config.yaml
n_head: 2
activation: "quick_gelu"
init: "trunc"
init_std_o: 0.0468
init_std_up: 0.054
lr: 0.00693
lr_head: 0.00911
decay_fraction: 1.0
final_lr_fraction: 0.02
seq_len: 2048
steps: 6739
MLP neurons of a small language model. Each row is named by its layer, matrix (up: input weights) and neuron, and shows model dimensions 0-191. Each number is 128 + 24 x the weight over its row's rms, rounded and kept within 0 to 255. Numbers have three digits each.
After each neuron's rows, "fires in" lists the words (lower case) most often at its 100 highest values on Wikipedia text that the model never trained on.

L4.up645:094128152165150115156124104095131169140149127141139078114156095131140127135110123103107141146093133084112117140126126109106161135092138097106102102163171139154135135166133147117124105139116103139134177146116135123115109121166079130120162101145097099122146150122155132139127108155151101140154145117137114133090123157184086140173170150102129118170119177137135134151135169151111163120094074106113133124065079134121111119146097108104096139127117132181124131125102082130113113137148108170118133128157133103141166147121096116153160123134091132097122099132163114122129083141168144142
fires in: "suzuki", "found", "commonly", "faced", "founded"

L3.up349:123094123160134117091176134101136138105165133128167099125081137113097168147095166132113163154131114143140104127138127084138122123150138110097101128170139146099124063082144100128096154160131088089105158139170096115154132098125116116102146138128139148137131120111154121153127104125140103145087149156143101101110163122127123174145153143174181135132136111141152113115158117130146178141165160145131086120098141125123099124114136080187135128095176117143124121151159102109136108106085158158138099113117103142155149150137141164099114127129120176147104129114122134127132098147101106134
fires in: "through", "more", "throughout", "district", "make", "appears"

L3.up287:129118161128157147145144147100128121115075116159142082131100116124108180119147109124105122131111171134115152142114139085139129112150139112088121112158094145149148157112099123144106111143134093148086133118131104136118151137143114111133149158088130121138132150117148136128134154079153118069138105099144133133122173149139106095158106091118145145124173156206145176118136134162177109111122161121130135116125135146136119124113180148105102154125170102107109120108087137119176074133122138150114173135140086091155107129071137133126130120088131130126111151120101114180149151150105118134
fires in: "its", "records", "named", "found", "company"

L4.up134:112132143137107150076153127156136098119092130111129077106143131104112131160070098127157111146187096124111087122168084149133078151150125085133114077116143150151151091148099139115146159105156108131086142151119103107126148139142071130124089149132126137147152130115114150123106143144169108177148131165127127152128154134167104114140157152114127089134143127128090137132131124174144151110155131109147130138092083105179143093107105123149135151128122137118159119157089086133124142163129128123111115143138156126160118111097185166142131122190148144155147140127129115134135122121093123121
fires in: "known", "one", "named", "candidates"

L6.up82:115125102079160160128156107120139118151169174149137154078087093117162138141144147145158159119116137152124126132139086134135122130136143114116129110087106127098123145154111128099105116147119116136136132119109140128146123131157167113120133156110141138134114159127134132144126135109085080134161125155173122118072163104128125085124097141160125202110089163123120126088122140130112097165155128151152108156187121121149147099131110146136100091100108103164148109160114140139151109099149153161147094119163140109132109101143103096097117121120098130100156114165128141124072118195129150156
fires in: "been", "was", "born", "georgia"

L6.up173:084158170133157077143173150120114100152141128154149153114103103099126121138110088111167131135143153124149092143139151176154158161150133160133123146116142139138158114126137110099146123120091138111201131105133142113132164152113121185152140122117115117139121140161129104158179101133161121070112139137119108156137121112081143097151132132119108154123161084125176169157131103123136150142129125104118163144159132160093142083145136124118158140171153080158103106175143125119120111120139180139136123112090099117168148133119152122133147102159105110133111103131147089141151140119150136130
fires in: "and", "s", "cm", "pts", "or", "kg"

L6.up290:093180081111125172167169084115101135119146112132092092136179150137112109143131163126175133099128116098097152140110119136137134159130130110118144077120143045091150131133109151114109142139106091124101148131146119140130130150148143119098136118119158151090124165079161148123095105145120115120163143151113131144142163140160132172123153165125096153101148164147118150121148166130122145145122100155145150119104116154092122144134152086122121164130119134096130132108137116106093117122105128087135193149102157106143114150140124116134154164132145117112082148142144103124102078134131114149
fires in: "she", "it"

L3.up303:130118128108088097139128128114135177140129151119113097107129129152084084148111183092147151110139093157121110138117168126090137112168140122175174118089145175095124078090109125135113130137091122112108100146175133129160124135096127120125138108151114086169127108116126090138127138144158173110130160151144103151172146112141106160146161139108166120134106126123123126146146061131097154169117082134097147073157140152160145168126123110109109162163116145097145113113125146111130107115126123116078147120139116147150148139157123127118144096125151108127150156097147130137103134158147123091
fires in: "years", "history", "what", "family"

L6.up581:121051085176119103113127130099177082153105108130137127137133146105127134128108136117125119139137113151109120133136155116100167125140108125131114108143061160129152133133148123126114123130152093140187129153124118137117113106123104114186086113138093138124087123151149143158142095171084131138130156136194112138085126069053122075179107105131118178102145106099122108132099119118134142138136116099142110125133121113136135086114121123161137122109126138135135169112120120128128096098146138136128113153104149126092155133154170133139178131120152132148162125107109141122133119124143121082
fires in: "to", "would", "could", "will"

L3.up559:086161155110121114149174087145111145154149146155102151075120194109070170166092124161146131127160116148141115148133144120117086146159112110093103112135136119167127139105121115108112123130099065145154135134119124104140139113148102130170143134070160131073170123077148127120142128126129092114146148116131121142125124096121138112129134140129120115130167113153116108152125105166151147131063145151133130098126130139156174142136146126125123117159113162145137134122100167136143140105121039152151116149126134099133114098156135120172119090135136123120115141121125118176144131111149134115
fires in: "it", "due", "country", "africell", "giving", "azerbaijan"

L6.up587:136142129165128168145110125097119122152156120115127122154148145123148110130105119103117113106126157105129141132067122096122154137110144150166102072106129139091167169138114096132116150086117111118079104143105153098142099104171125123091151144134123153079132140140108148144127122143156137108160171186152120154130126098125174135122103130093092126139133135144127137167128113085118130107144125096124150166111112115129123158162104092161130145144148152127107133122094156163141094124121144117126120158150147104145161148097142123112131105150127077096121132098143143058113155119103082202
fires in: "he", "it", "this", "when", "each"

L6.up665:102170132100167146122124140097181143122100172140162152162142128091117108145105179125146131113142140121138096103099128136104139125163108074144121118126105148083152120132162153148104154139101113133126097153137157127079128134055118174105158101127116153122089144137096118115171172169137151137128144109121115125135110081132140123171129127101139107140126112094112164166104113111141144114122153120152110131125155097100130123137125106143119118110152164102126160176084151138136098103114131092185126165182113118126104120139140135079138117146099105134117107100148157096139109113110128113
fires in: "he", "she", "while", "this", "by", "two"

L4.up332:140103114106122086114131140150064132130112108139124072158092144142139140141074162156102131156172130107106105124150122082102155151157151123136128145109146095125158059107140133139154149112132122104137076110129124104129139124133121100150154127141162140136107114126134107113128140137137161138121134157172115113144128129158130141141100079148140143138113154175118140137097099173107104133089076081140148099107125152123096132131130103168157132096129134149076092109118110129112091119120132123159115085116140082169156120147125154175128079109133164120149126134130106110137140153096101165
fires in: "following", "called", "released", "with", "subject", "used"

L4.up12:089139110155121142149138099117113113128121161136124089122137112140136099170137161185151146124136120102117109102151191157162106140158096126141114116088112122109114112141128156181137108094106151142111142103104153104151131078149110105190167131113108138154125085141122149162123147113150092100125132155123156131099158134131147073123117116117084085124104117129145148082148127163130136114079150148152125104166089102122108130124105118140095146145115106154148108110120165129124115084121119153144136151140156144142149121136160080145150156147128135108121121092162151139160133148184175127
fires in: "life", "her", "him", "rinne", "one", "middlesex"

L3.up265:117165113100150122093108110124161151102140114143080143139126123099116140132070104161143120118084171166110109160142077122119089118141092134105135084147125139139125111122151076136124127165114103129115100149157115120151114152121147136139143089141163132089139137128172097142129124204125135090094110102172139124173125143153106127157135092144118153122115129110141077138139100157175089135101125122131097119119141092146097138132104124157116123164139112108093124120153145104158117150089121086122120153132148104098124145168129148093124149131131085098120142140072121121174145143143115130
fires in: "total", "season", "following", "women", "then", "year"

L3.up551:145118088117156101126162135117097157171128130136168107074126124146179119112124174135143145101157138109166140130094136104124109108099187167160112126129117109133093099115133155135144127149169179129119161088111162144112119125107103163099173139159121147149092168145141158126161107106123126152086174094138122102144136096127130127126115129125180104154131121125167174134158143114099103102149128130125091152103149122131165119135124159123126137113099150142117122148152119130119116136093086140138182154087145149134143094118146132128107126106118115129135080097113154148152163095086116104
fires in: "qarabağ", "throughout", "despite", "each", "level", "described"

L3.up224:117115148134140178145157123148136153127126140114178160129166113089123105118152130168141147137084109133129099142100149121116165113143111115110152151120138154117149098149156088139143148111120108142120101127088065149106095167117128143167150174095124101125126166137123100148151117125141106142099197115176148159142109136142136142117151156123156164146093165112161117123164129154148126157085087119146129092151111110123136159135121118100091123124092160159101101150129125116152149118124099162128134156123141157141100066107140122177122127148121153097092115159117132172154105132134148153
fires in: "film", "still", "released", "broken", "more", "wrote"

L3.up315:146126140129133099150155108147079097121106149087113121108121142128071127168110156099122160158156101111115124161150129142131131126150127092108152092149109095155144150154151125109141119144147175093102080122105136156090128174169136137147142133083110142119127138107087193158143129099120159108149110117139153136134156138114120146155113137097160150091151155163148182123127141122123085101129146113113149119157092163116129110152117088124101165144152144156115113161126099145111107116079161120118143118112114099144103119136132131074198149104136102108097122108118141108155130119105152134
fires in: "released", "records", "total", "announced", "средневековое", "record"

L3.up397:128132123123148145155081093127112134102164092143124093153153143093122112149113107138127088102155094135155142150128090071096148132120130160114124113123130150104107108174150136133113157130164137181133129158077122098126145143119120155114117089114061155165133086117111094171170117137112107103125157139125136146176117154143135159140140086128166165108130101100132174147106146098127163116137119098115131137087157122200159113132136124143118141111118097116128114116126109145122107141141143168157160102121149162166091187131110118142174136114125113119126141127140113149138134134099138151
fires in: "created", "indiana", "state", "district", "ii", "being"

L6.up127:123143131094134155113138143133119143149149165131094097159148108134135103114127154143140114121121145121110154145095123115111124152135137089122149135111085127097111151106115111136119151102178132135094162130068163124131158141124124142125151113101127160144060121116155098147131121088161153143151124150187138161101124144125153167124170110120140164175125115134132120169088118136154113157091149153147148113126115131092123169141126104164110111116140139087121122117103114185121132173135151141111124140061124102119149162147095159121177087117155122173148157124121147078100124161138106153
fires in: "after", "as", "in", "during", "although", "while"

L4.up436:110134130140130140176156084094107167116135110149149137124124153097113149123090125150128088151111124142141107141088131114112144145153145092142174171087155114123136119149162134165115138105118078114128107161142116144109133129159113185109118117145137124110091136213140114148124138077154113154128178114124116097178125137156165135112089159140117175099125127173124128116115125096157156123117126138140173088108141174125111148102120124107114120130176135136097131150102070135148123164095123121125158125149132172141112156168132151140165133127137116147147114141104119090106135135123121156
fires in: "office", "general", "officer", "role", "first", "gene"

L3.up687:099109180165105102193136143109134140120118126146113171102119170123126126150146130169095176157100154090112127105151117115121107098131122093153193104113103128152174127111150143092143112151162146113093156136123134150135136133129132131148132137120105113147148131081135116104132113096116151114127133118094083146121129123128166130191100177119116165140149124143148152118177083136126133120152154095139145128124142159124145123051112087121114173147135126131121132105104134108151118125101108126140136123145110091084138134129135116119121147182130080139109102119092141125144152107169165151
fires in: "record", "band", "records", "full", "features", "recorded"

L6.up5:151144147117134121062142142128164173162145105149194114109142103133106139080117140115098091151148130104145122127138127148143127082185131151145172148103094120131156117140114123133120125110108094149089131108140149112136135126109092122112120110105100130116110094152095104092153111113171151156171102097111162147133162106140146143106129125092159134159127128115128083145089100156135093126117139152125174119146090120164097158139112114106111064138130159115139106133121111154108143159129145096112169157119130085121119125171136149144148088137115128161135095079130156112130098135118100141
fires in: "as", "although", "most", "website", "when"

L6.up580:107104118172172102149071116136128126143136149172121152122128108105149139131165126110104151104116142107097107137107116131155172089133112142126145135166149157150098097155156086108081150120117133097160147078161152103184131144123175108139148153118138148144106122133099133144133097119106111141095136116085109113116143127145141117121122150146110127098117136108097131155091160155152085176131141135067097106136110110110155164186137159135134144124113140141120078147097115121164098160147164137155140153151070116110121117128118131134105104110129085159125168143135137097120152129106114133
fires in: "was", "is", "committee", "were"

L4.up511:143142125097109127134121110127143116123104093141122096133153178136113100113167131088102171130123136170126157152136116092123131100128129121177141107119108131086150138114085146122079185131086159126150128114078137165135108165121134110140100079109154144103130118156164123128183154108120156147110118105129110140145098103124138195140153113106095129156135139095155125155136117111114154124140148128091155141121103127119102132100157125173142147113142099098153141124163120137173186128117098134113124138174164127140152107164115132159148101128114138143135154145132165073090135111106162154
fires in: "to", "did", "after", "history", "service"

L3.up560:092099148093074121123163143162164146146129103167107096128124171100169100150139117124140145151120118121136121116125168081100098129154083126149166096128103112173133089096131138149108135125081137072115080141108131154088136135132139164166112139135125108112064143115136107158136127121163147154096141139119153113121115134140073106126144115124090148130120139126131128140146170102165160130141142122138154138108114131160118157113162122120136101104124147106088152073116098102128135110137095121137119153098156122155157133097136130127142100115114137080137124126100151134195100154111144156
fires in: "new", "early", "political", "news", "newspaper", "provide"

L4.up523:123160120139106134096107172120143151141159114165139180158141153136081118165124128078100133134121105094143103120146138124129131095112080120081123122103103112095122165115105130161143141134133109154129119083096180101158089148131122109142139127140111173131127109108095121108119118171116132093117102134089089132178123102140114111171124107133112101120129100124112154143096142146154097137091132166139185148158140128159136187139142088151182137179162149124122133108124110162105074138137099135109152139115109119148136169117118082133121137127110138134114163136127148137149154147149110120
fires in: "s", "the", "their", "his"

L3.up490:135134078141133135131121135154133081133121172108143086107142110124143126123132100159121124098134112138160108129164132122130111107167125127111115104137134143098134095149093176096105131106130079129105117160119135122093138132117122139142119144108110140112084090125166113121166117139155120145061148126141093118156113153109087115148093100098156161101094124142126141097138133166112171136149119191130103149126167066107170102118137090110104097086131120141127121147146168154160121171134142172131069115128146145119129124104111132116108094098095107136117159121131164184139115111107119139
fires in: "city", "population", "building", "areas", "district"

L6.up24:094099120097120091129104150109180126148130142132121126155127171141122157106121109128092142103124123120127100170137100117095122064132113146109094162123087126148160121155083131109142122150118108128120107127100155095119164083101166135135157107108129147127113133107110108196180148166162128099124132138145120121119138135149118134113089128133108177121057152150141123171126123142132091116128111143095140125096172114097128130120095145147124152153150157137096163164127125150123133159113131150106124068153148137159134167187085114130132122086121157139131133098103120108116142141119160122
fires in: "he", "of", "british"

L6.up488:114136123154178138145132160113143134154088113162120121126120106077106112125139144107157169167169136135166146141118118124122112140134133168140116105150128090119165140104115140140173126100108121135157114109146126131131137104120111168134095169128116103070153147158153079109142168153145149124089147178161123136119136113122104142152119138110104162163169128101141112112106103115143118126135137105080155129145187107117139109115180124140108097149116140085067116151152133149124118146139176142139161061117142153134123146167121151097159100145147186119119139140126134122148130142144155098
fires in: "and", "first"

L3.up210:133096138154159112150132126124116108141108103166113142134165156133137121145109177145132115166084107132128124095152139123134144081124125109141139150071126155125091091115166163136120132138106137096114128108153122115127145140148107108089090134110158149110063128123159106108121143174110086143119115156113120103151132118145118127121157112138122071152157142131134178175168167094077137174120121101068131114161123108132128155130093157154113107101114135115101121151102133134171093129121148178131092123143123141130128151135127128057131117116121139122118083120145138094161123140169163118
fires in: "all", "century", "sold", "newspaper", "community", "provide"

L4.up204:108119111105112171093114170124142115123145104138099119148148145103164145128117133097109142164121152094120103135111140177120143137131142094148084118101113167123139164162125129113089174120108108136158117096163117114102148125178137139135131134141117148128052175149121138088116124165154152127125131118143129180104162135093124139103137136178125131092123105122117133113165121143115146130105137144128131097119123135157169135153084153128148093110139086134064122162093151164098106138114133102091178117111132163137128146092163125159090143140147144133113159124127150114133093113165106170
fires in: "the", "s", "a", "this", "whose"

L6.up517:113115131158106129144109106131147136139137150126097122130107130140120118038147163099161082143121197130081106157136094115120108129113102142133161113153110115178143150133154127106177170106104104147151125162125158126135114144092137122114145117141124107110103110115119073156137151113097138127119144124168141118079090134157105134146106133140126149139126136139127118180070135111109094107105144160173102147115146075120093163129118115093120156117130096118156152115125118142119113155121146101125112121142152135140159134106153121109127089113080083158163126135129170101116094101143140160
fires in: "during", "of", "following", "for", "after", "although"

L3.up446:091109155100136098226147120056115152160128138138144114103129130146137141134129127148121106157128085142098160143112101105098132163165130112139137092128108120086111116136150110155110137148121125100138100159119169176120089123103146097132095119123132132140127155109105104108095171148134166100122123108134165131135099108119108159146125148105174098129100171145142108094099132137130112152083127142138100119110148165119130157195153120140132088113102129090119135154105119135135148143137143109097129120130129138186180114126124143129125146147128107154161121119113110174139087148101131131
fires in: "won", "but", "considered", "owned", "own"

L4.up394:141212117141115131089120166097160106129136114126077139146136108103155134135104105112143135145114116158125147144145115110135115128160121131097115114114108157139187155122143151183118158173147099113119128125095130132120149112125136119123141095119140106134083121156127130125158118145114165118104163160131129144079118112110128157128117066135087144139099150113132127159136132158148166102109139114139132098117095110186135124123141122119123133122130155130091198135088126120128096125152107089115141102099117165151136111135132112145068147057158127108129079141100117103115144135106154084
fires in: "of", "1st", "study", "jost", "most", "3rd"

L6.up570:148170149132096139129173158128118097091124126099138092124148106126107132127114103102088118143105140113100158115108140129094129104146127140178144148070135135139133108176154176104154162127107092212159104136117168126132145161100122139108158093126153121131129119165143140130148124142123147120140118134178098154133167148114111166130117151167113147160113113098143121156097120116141134109135122116132079109129086134120156154130129117133114133123121130071112116114114129153086118115078108062131103154108109135108099167114141150120099126141083135181111113112082149140112140110117144132
fires in: "when", "however", "in", "as", "although"

L3.up466:092140118101132122165148120104117127146149120085144083163136121146095105178105175108115122153153134146144128102102125149136128130142139126138147144132116121121134128121144134146115145133118137100126123148131075125080136149103130140176112132095165154146045148080166134159110156104195128112089092099121163123152135151124119143100148145147160127100067126085122155112112095129110122147115122143116089125107124168146148122148134136123123074122167128088094120172100119117133121153093123114115157129116121156105129135125135106127157154112081178111158136114128066107120133114125151121
fires in: "century", "release", "killed", "wrote", "development", "writer"

L3.up511:128093108095112096137142132116133115135147083144123140122148114150110135133138126160154110178108089122161130109149135122140195091133109124154132149095110099157149128132168174150095141115121100084134147125129102149109098153125132127130116114124155087103084128106108089130099122114146104136116112170138119117114160150128137135100113155157131149113121092089185125161116122144123098139109149182118082110134138125123133094119112115140117101120066114136108115111148108133092127142099117169131166112125151122135125109122159111154189149106082136169124160165161094170128168097151085109
fires in: "final", "history", "officer", "office", "father", "life"

L4.up85:093128116060100138132141136152083111117157154093103168099179139112076107090143101163148116134098118114129142123136096153131119116175128123127167107069128132103156118156096164162132132144099142079143139131114148136149082120125145101093137163110125122130119090095107153139118160137146110153138137183154165158136114144129128103104128135160134137149142080157131131112094121158131114146118118141117084141148107159156117128126118129075106089117108093120132129086104102155124114132146158113185135144127132092152103115131105157124124120140164135156144131123138134086085109134119112175
fires in: "this", "name", "though", "those", "some", "where"

L3.up521:095137135096145137165146173092120141159102091168134138153123153138109158074160155100117112125139159155122109144104138117111105121130069166149151148094160136092081135149174126154087125095141151098153133125149109118130123111173118088107154143126118158092118089149110140136118144140157161122144162151125127110124135096165112154110153127092084124120147127123093143092109080181119125112089108146121162121138095130135110128161154123133173111115134131138130150101137120129168148153120157116149165176098130153146117108115137144141111152137141141120123151146090122096180122143175142154
fires in: "along", "production", "india", "high", "alongside", "main"

L6.up164:127167123152132157098135110129134093132110114140130113087142125107133108109147192158140104147079098156121131097108124163083098142131133109170134131156118159090097142103130092157137124151108089128116129142127144156137188148091133089125133121100122137082148109128127123130157129158130129110126126111131088136099115107121112127153134168138132128129133124140119159128125171167084150139133099123181104156126151161141134164136103116134111088156160144110135117106100147183135121119156111132067119104103191103101114120164105065089130129124138124156136126167058142137116125123117134144
fires in: "of", "by", "when", "below", "only"

L3.up423:156123139142145113133175100105094102134159098188135087109122125088120128129105134099123157136093123138140133117121100138125133092122165118107114100112152102116124130111134103121172156123102123097120126139093121128117085107150095135161124151155109109125136168132100102084113059137098097163121106110135129118146148116118137125171119127150169125111138098123072131127148163137160113121113136123130102121129115136070148109189118179150088152099122146164100105174137113108132121134151080175115145130164167166136123107124169167090135133143083122120115103139099151110126156134149129111
fires in: "would", "each", "with", "followed", "composed", "britain"

L6.up394:100153110106142095076118114138138104150103105156108193168135142052106101136100128123130129152129131113153149123108118112106131171124097117118080168164164144115155147123152120133105097109121112138155140109137166103126125101102153146110110128088121144101115130195144087119137109142115137084129117137104128143091165109153128083118114144112104144085182142158147135125136099100145146134140136114104173122127094140166119174133165110130152136104164092116108131145112112139097126122147175152124166088117150112142105147164142129145097143108142124158129114129094107145162086127127149121
fires in: "and", "using", "score", "or", "are"

L3.up153:136179176115098137141155120098076137126137112180140101156114135125152148102149111138146095149131097169137127147129161133083150100158150094145142134162121136136166110129112130077118111122139132152102148129129133140109136146115172134095192111135152120124103101111107093098177133128137158133088087081137164126148133157136072135121129162143151137143138091108137137112145156131101123151103165128153126120155149133131098101134114123100137169159150126124150130155062125138111110103125104153126112103089177138143144134164119095162168135154128093106160148107122105145115142095100158123
fires in: "only", "have", "various", "by"

L3.up154:139115107163072130133143124133144120114131129126145104128171139150111127105094109145110129172144155125151097164088120101108106110124096113157127187110129108130148101135130150106138156114107085180151123129130153136130136132168143149136167100118096127144116152189112136125102114164141135154112134155126082138152113122112137109115112088150124090142167127152104084133181152197155126153122137172145092115106165161142088127127133108126111149115106123150120093135118124089108101138121127095116121144139116131170145156165149174126110104137154109150093084093110149118089105136176156138
fires in: "player", "stadium", "people", "star", "players", "mckinnon"

L3.up406:121109125125142147152100137143140121148095122105135155105126102122104152176127139117119146107116057126135187097121176123128113133174178099121138132084124124166112155120097174116119161158133123160146141142129104171131093106155161065141129132146121081137110136099112148132076121100089121110142071166149113126164130086122111121117161128167158129149102131107108128117167135166127070135136141137118130115134151120146146146104112126143147116180143140168104097085164113124122133117123164173126117144146127114140117131105125109166141113100155121085128108121138142138109114147111082129
fires in: "been", "president", "history", "family", "children", "clade"

L3.up312:134114099154105135142158162142119091141120111162120168103086151168124146166088103145148084124097163084114103121073124101125157128103128137122100145109146154147116145140097078167107130156116136079122135153117092105084153105136095131131099160099152131121094121133157177085113122121090136143121124104107127167143119132124145130140135144141155119109101129093159109102101113121073114122122110162111093085101105124090095098091147105115096139120090116145170131134125144124130136144138104114099139149134083133103134135098131145103106134112124123187137139142130123140175080148132103153
fires in: "season", "cases", "jack", "species", "assembly", "patrick"

L3.up109:090145145152086113142153183109106127159106144117113084163160163101133159140114132112095092133123121106120157092147135104117094143158118066105118126141117129109141153118124130163134115128141125083126153132135114101107113125130095079136079097133151118122116132126121104145128143133155160122093170153103120088135170148099144147082112153112118102167158148173107114108141077105105126154081196095099150116120147102106136146129137123122080123100120124154125136102143130125160087180113129113106187125114173078130128107120126107132128106103137129115115131118127140138146124144134086136
fires in: "made", "osage", "very", "run", "brocklehurst", "tools"

L3.up327:129127133082158137151184118155084128101115131153112103128120145105108161125141103100122080122136106181108082142099137103128102113116109120144119063101092151131099189127109137121163174132177108141131073155125151147126108150101129106103121132114160133137122102136114130133131131119094112122099164101114083107150144145144089146139120139116118085117134149108136207108142115133124124149118137106136119125088117163134101095147129115118135127144156138099139126138106160106098131144112111151128144125147154183176110126129114148126111127090141166103172107124066142122117155101146126098
fires in: "well", "along", "lead", "alongside", "entered"

L6.up450:146146151114151140157105098149117138141147102149106123109110152080095152142112126109140140139151178146148130132118131153103107140144138131105126145138104152126175104133194135163157103100151096118117160148111122130120178153175134149129128114146091196105131135176139104125148111148129162138121116092114110137118145104167106098112106122149098152090143118113145131126107135111127116135117181096132151141136143086113186121175084081085136135140130110192136131089127074152110139140130110080144188124145116157093127157141130093121168122114135131107107115143117128132115114120138141114
fires in: "many", "first", "of", "television", "most", "several"

L3.up173:086098132172115164138136165186149152122107140131130136109135129119123108152101115085132098125118098081130141148099122138110145116105115098115130148150164162119153100138110108153120192102147080139106138081145164087131171093127130123101149125090114106122152111185134153132165095152123114211109142123161117183137146089096109141154127139124160099136122147123177138122117087096124139138136092108114139119112170148155118141072163106139125156146124151123107104097123132119133135147143160154129141125141134117170128113115118135139133119128149095125139096117134100171143142108133153138
fires in: "more", "very", "star", "american", "just", "instruments"

L6.up626:150140157126140168151137157156155140126112136174137122149122114108145101110123151108148120173116137114129112130124116085109147132155098119135092145114088166109104109150157188130145109161094074147105122170084172118122131125075109115119136164135131135145103123126114146138148137126113134119151159102156147134113130144129142155147139135132138164140113130134160157144123158135120082157092121115137142127110118161102104151106142159141125135106152159105162122137181129184104116146099155124043098138089117084148094114128152146109106085113124107150128121117072183111101106100121120131
fires in: "after", "when", "following", "while", "despite", "during"

L3.up289:096129112111141140117150157123157148149125131150111090092161155143124109139104124168124124097102106154093101113097138101112139115160129096134117125141121089125146096148108140149130128116128103131093160159136129147143123145108141134175144135101145136109157102154091155146128164150161156144131160091123129098173141125154123157110119118119148123129161120120135088170134176119161119142153075126081146108161140103149103127138164114089172060171184141135135128129171143158117134157098136102131116136137116147115148153175185121115158104167134102155174134107090161150156119118117115142
fires in: "women", "year", "000", "total", "much", "those"

L3.up33:134112087104128133142176082125150179188111099107154132115123139174143122079120131152136147081139116095099114158130156122147122126135130115129127142123126163148127124116168129155114195162122131109135107125133167153131157118147111140135150119128125131142109147136165149146101108150101164133131102125149126111154159103079108143139212099131137127117113116149152122169139086166112119148132115143140143131127146128128174122083147115136113093126107146131103085140144139109142172163060140096142104133131169123144150140140143132128169081123146096155101137142095109155161131107105095123
fires in: "used", "century", "because", "more", "most", "following"

L6.up674:156121117143145119151197138110148144160095155122152088137140144129085135104137180148143156133120140087170192173118140113103120135177106138204107137128105109107141144133127141139131150147170156130123156126124138094108117125085069126104121109109109139110093131163142124130138138153109158135123136131110119162116155146123130185115160116140131128130146106074105121175135179127075149137107157123133112135145160099127109129098137144141110149096142119136101129085111145142151119121102124106127146147134156177097134172122148141082158124126145151154106147149118109133145113083126146145
fires in: "in", "however", "such", "during", "further"

L6.up18:105150135144115115094121136126119133187129136146140127120117151073116149162116140140147187131122127115189116099139105106141105114148157093145110146164152113125130096114123108123149100124160115109132152114166154129146067094109123115164168177091112104136175129120113096133171096168124091100110133067158147137127110105111158095108160144117115125162092111106111151100131162144157108092118138128086096131134125128137160147139179156112127106128141124118148126140080129114166136123129109116131124145118109134131117147167160193117158111123133105168164112097140127094107120113119112103
fires in: "and", "chinese", "cinema"

L3.up709:127194094133186177100092100114144112112177136165103188139146139151121139134116104122102135117094138113138120153111134163108135066136119117160132147146174106137129101139111126100094136132067111111134105147138111113132168171085096149166112120143110108146137111116102142100113149140127134100093133151143135162169137109133144113109124130156128141116115116161137095158109112155141109169102152134110125111135154144141104140116144103088111128128130135200131132094154127107155129105150134145102118121118136131112136118134140101099115130061072106093143171152127114103129157136143123095
fires in: "single", "album", "day", "days", "episode", "seven"

L3.up41:079139094120120136153119093113118134133089140149129068109149127118152111144158138126104158110155137135133112128124099104118120129127154128139132079105090100082106168132130151137114112157128162097122087139136112107121118176147115115167112152147126149103143154098108067180140101129175139125112130145132118147151121128144165193122135095113127114132160122099152110127114125086109114155103130124128118162092136173127106121147123107171119104155092145142141083112139153107181141132114115113127124146129139188145140143172074132143145122154112119119156136073134093103108100167147165130
fires in: "served", "george", "history", "did", "potosí"

L3.up275:074138118126134126158154149098126159175109165118119120121121115113154172129075134115127119103168083131125122163113121160138080101090140109120143112134152129152136139141136112135140165110109110100162096152111101110157138131135101133112169137120064111118135139126146084135126113108170130160118129184116141115080117130119151119127107098121133168123120158147141133123162086110104114123171173131112161121142098108173154135123124086126101139113181133144111116109188114142163126127185124123106089165179115115141148126111153127146111159133127149112099096134122088141159102092147124126
fires in: "he", "more", "released", "very", "most", "2"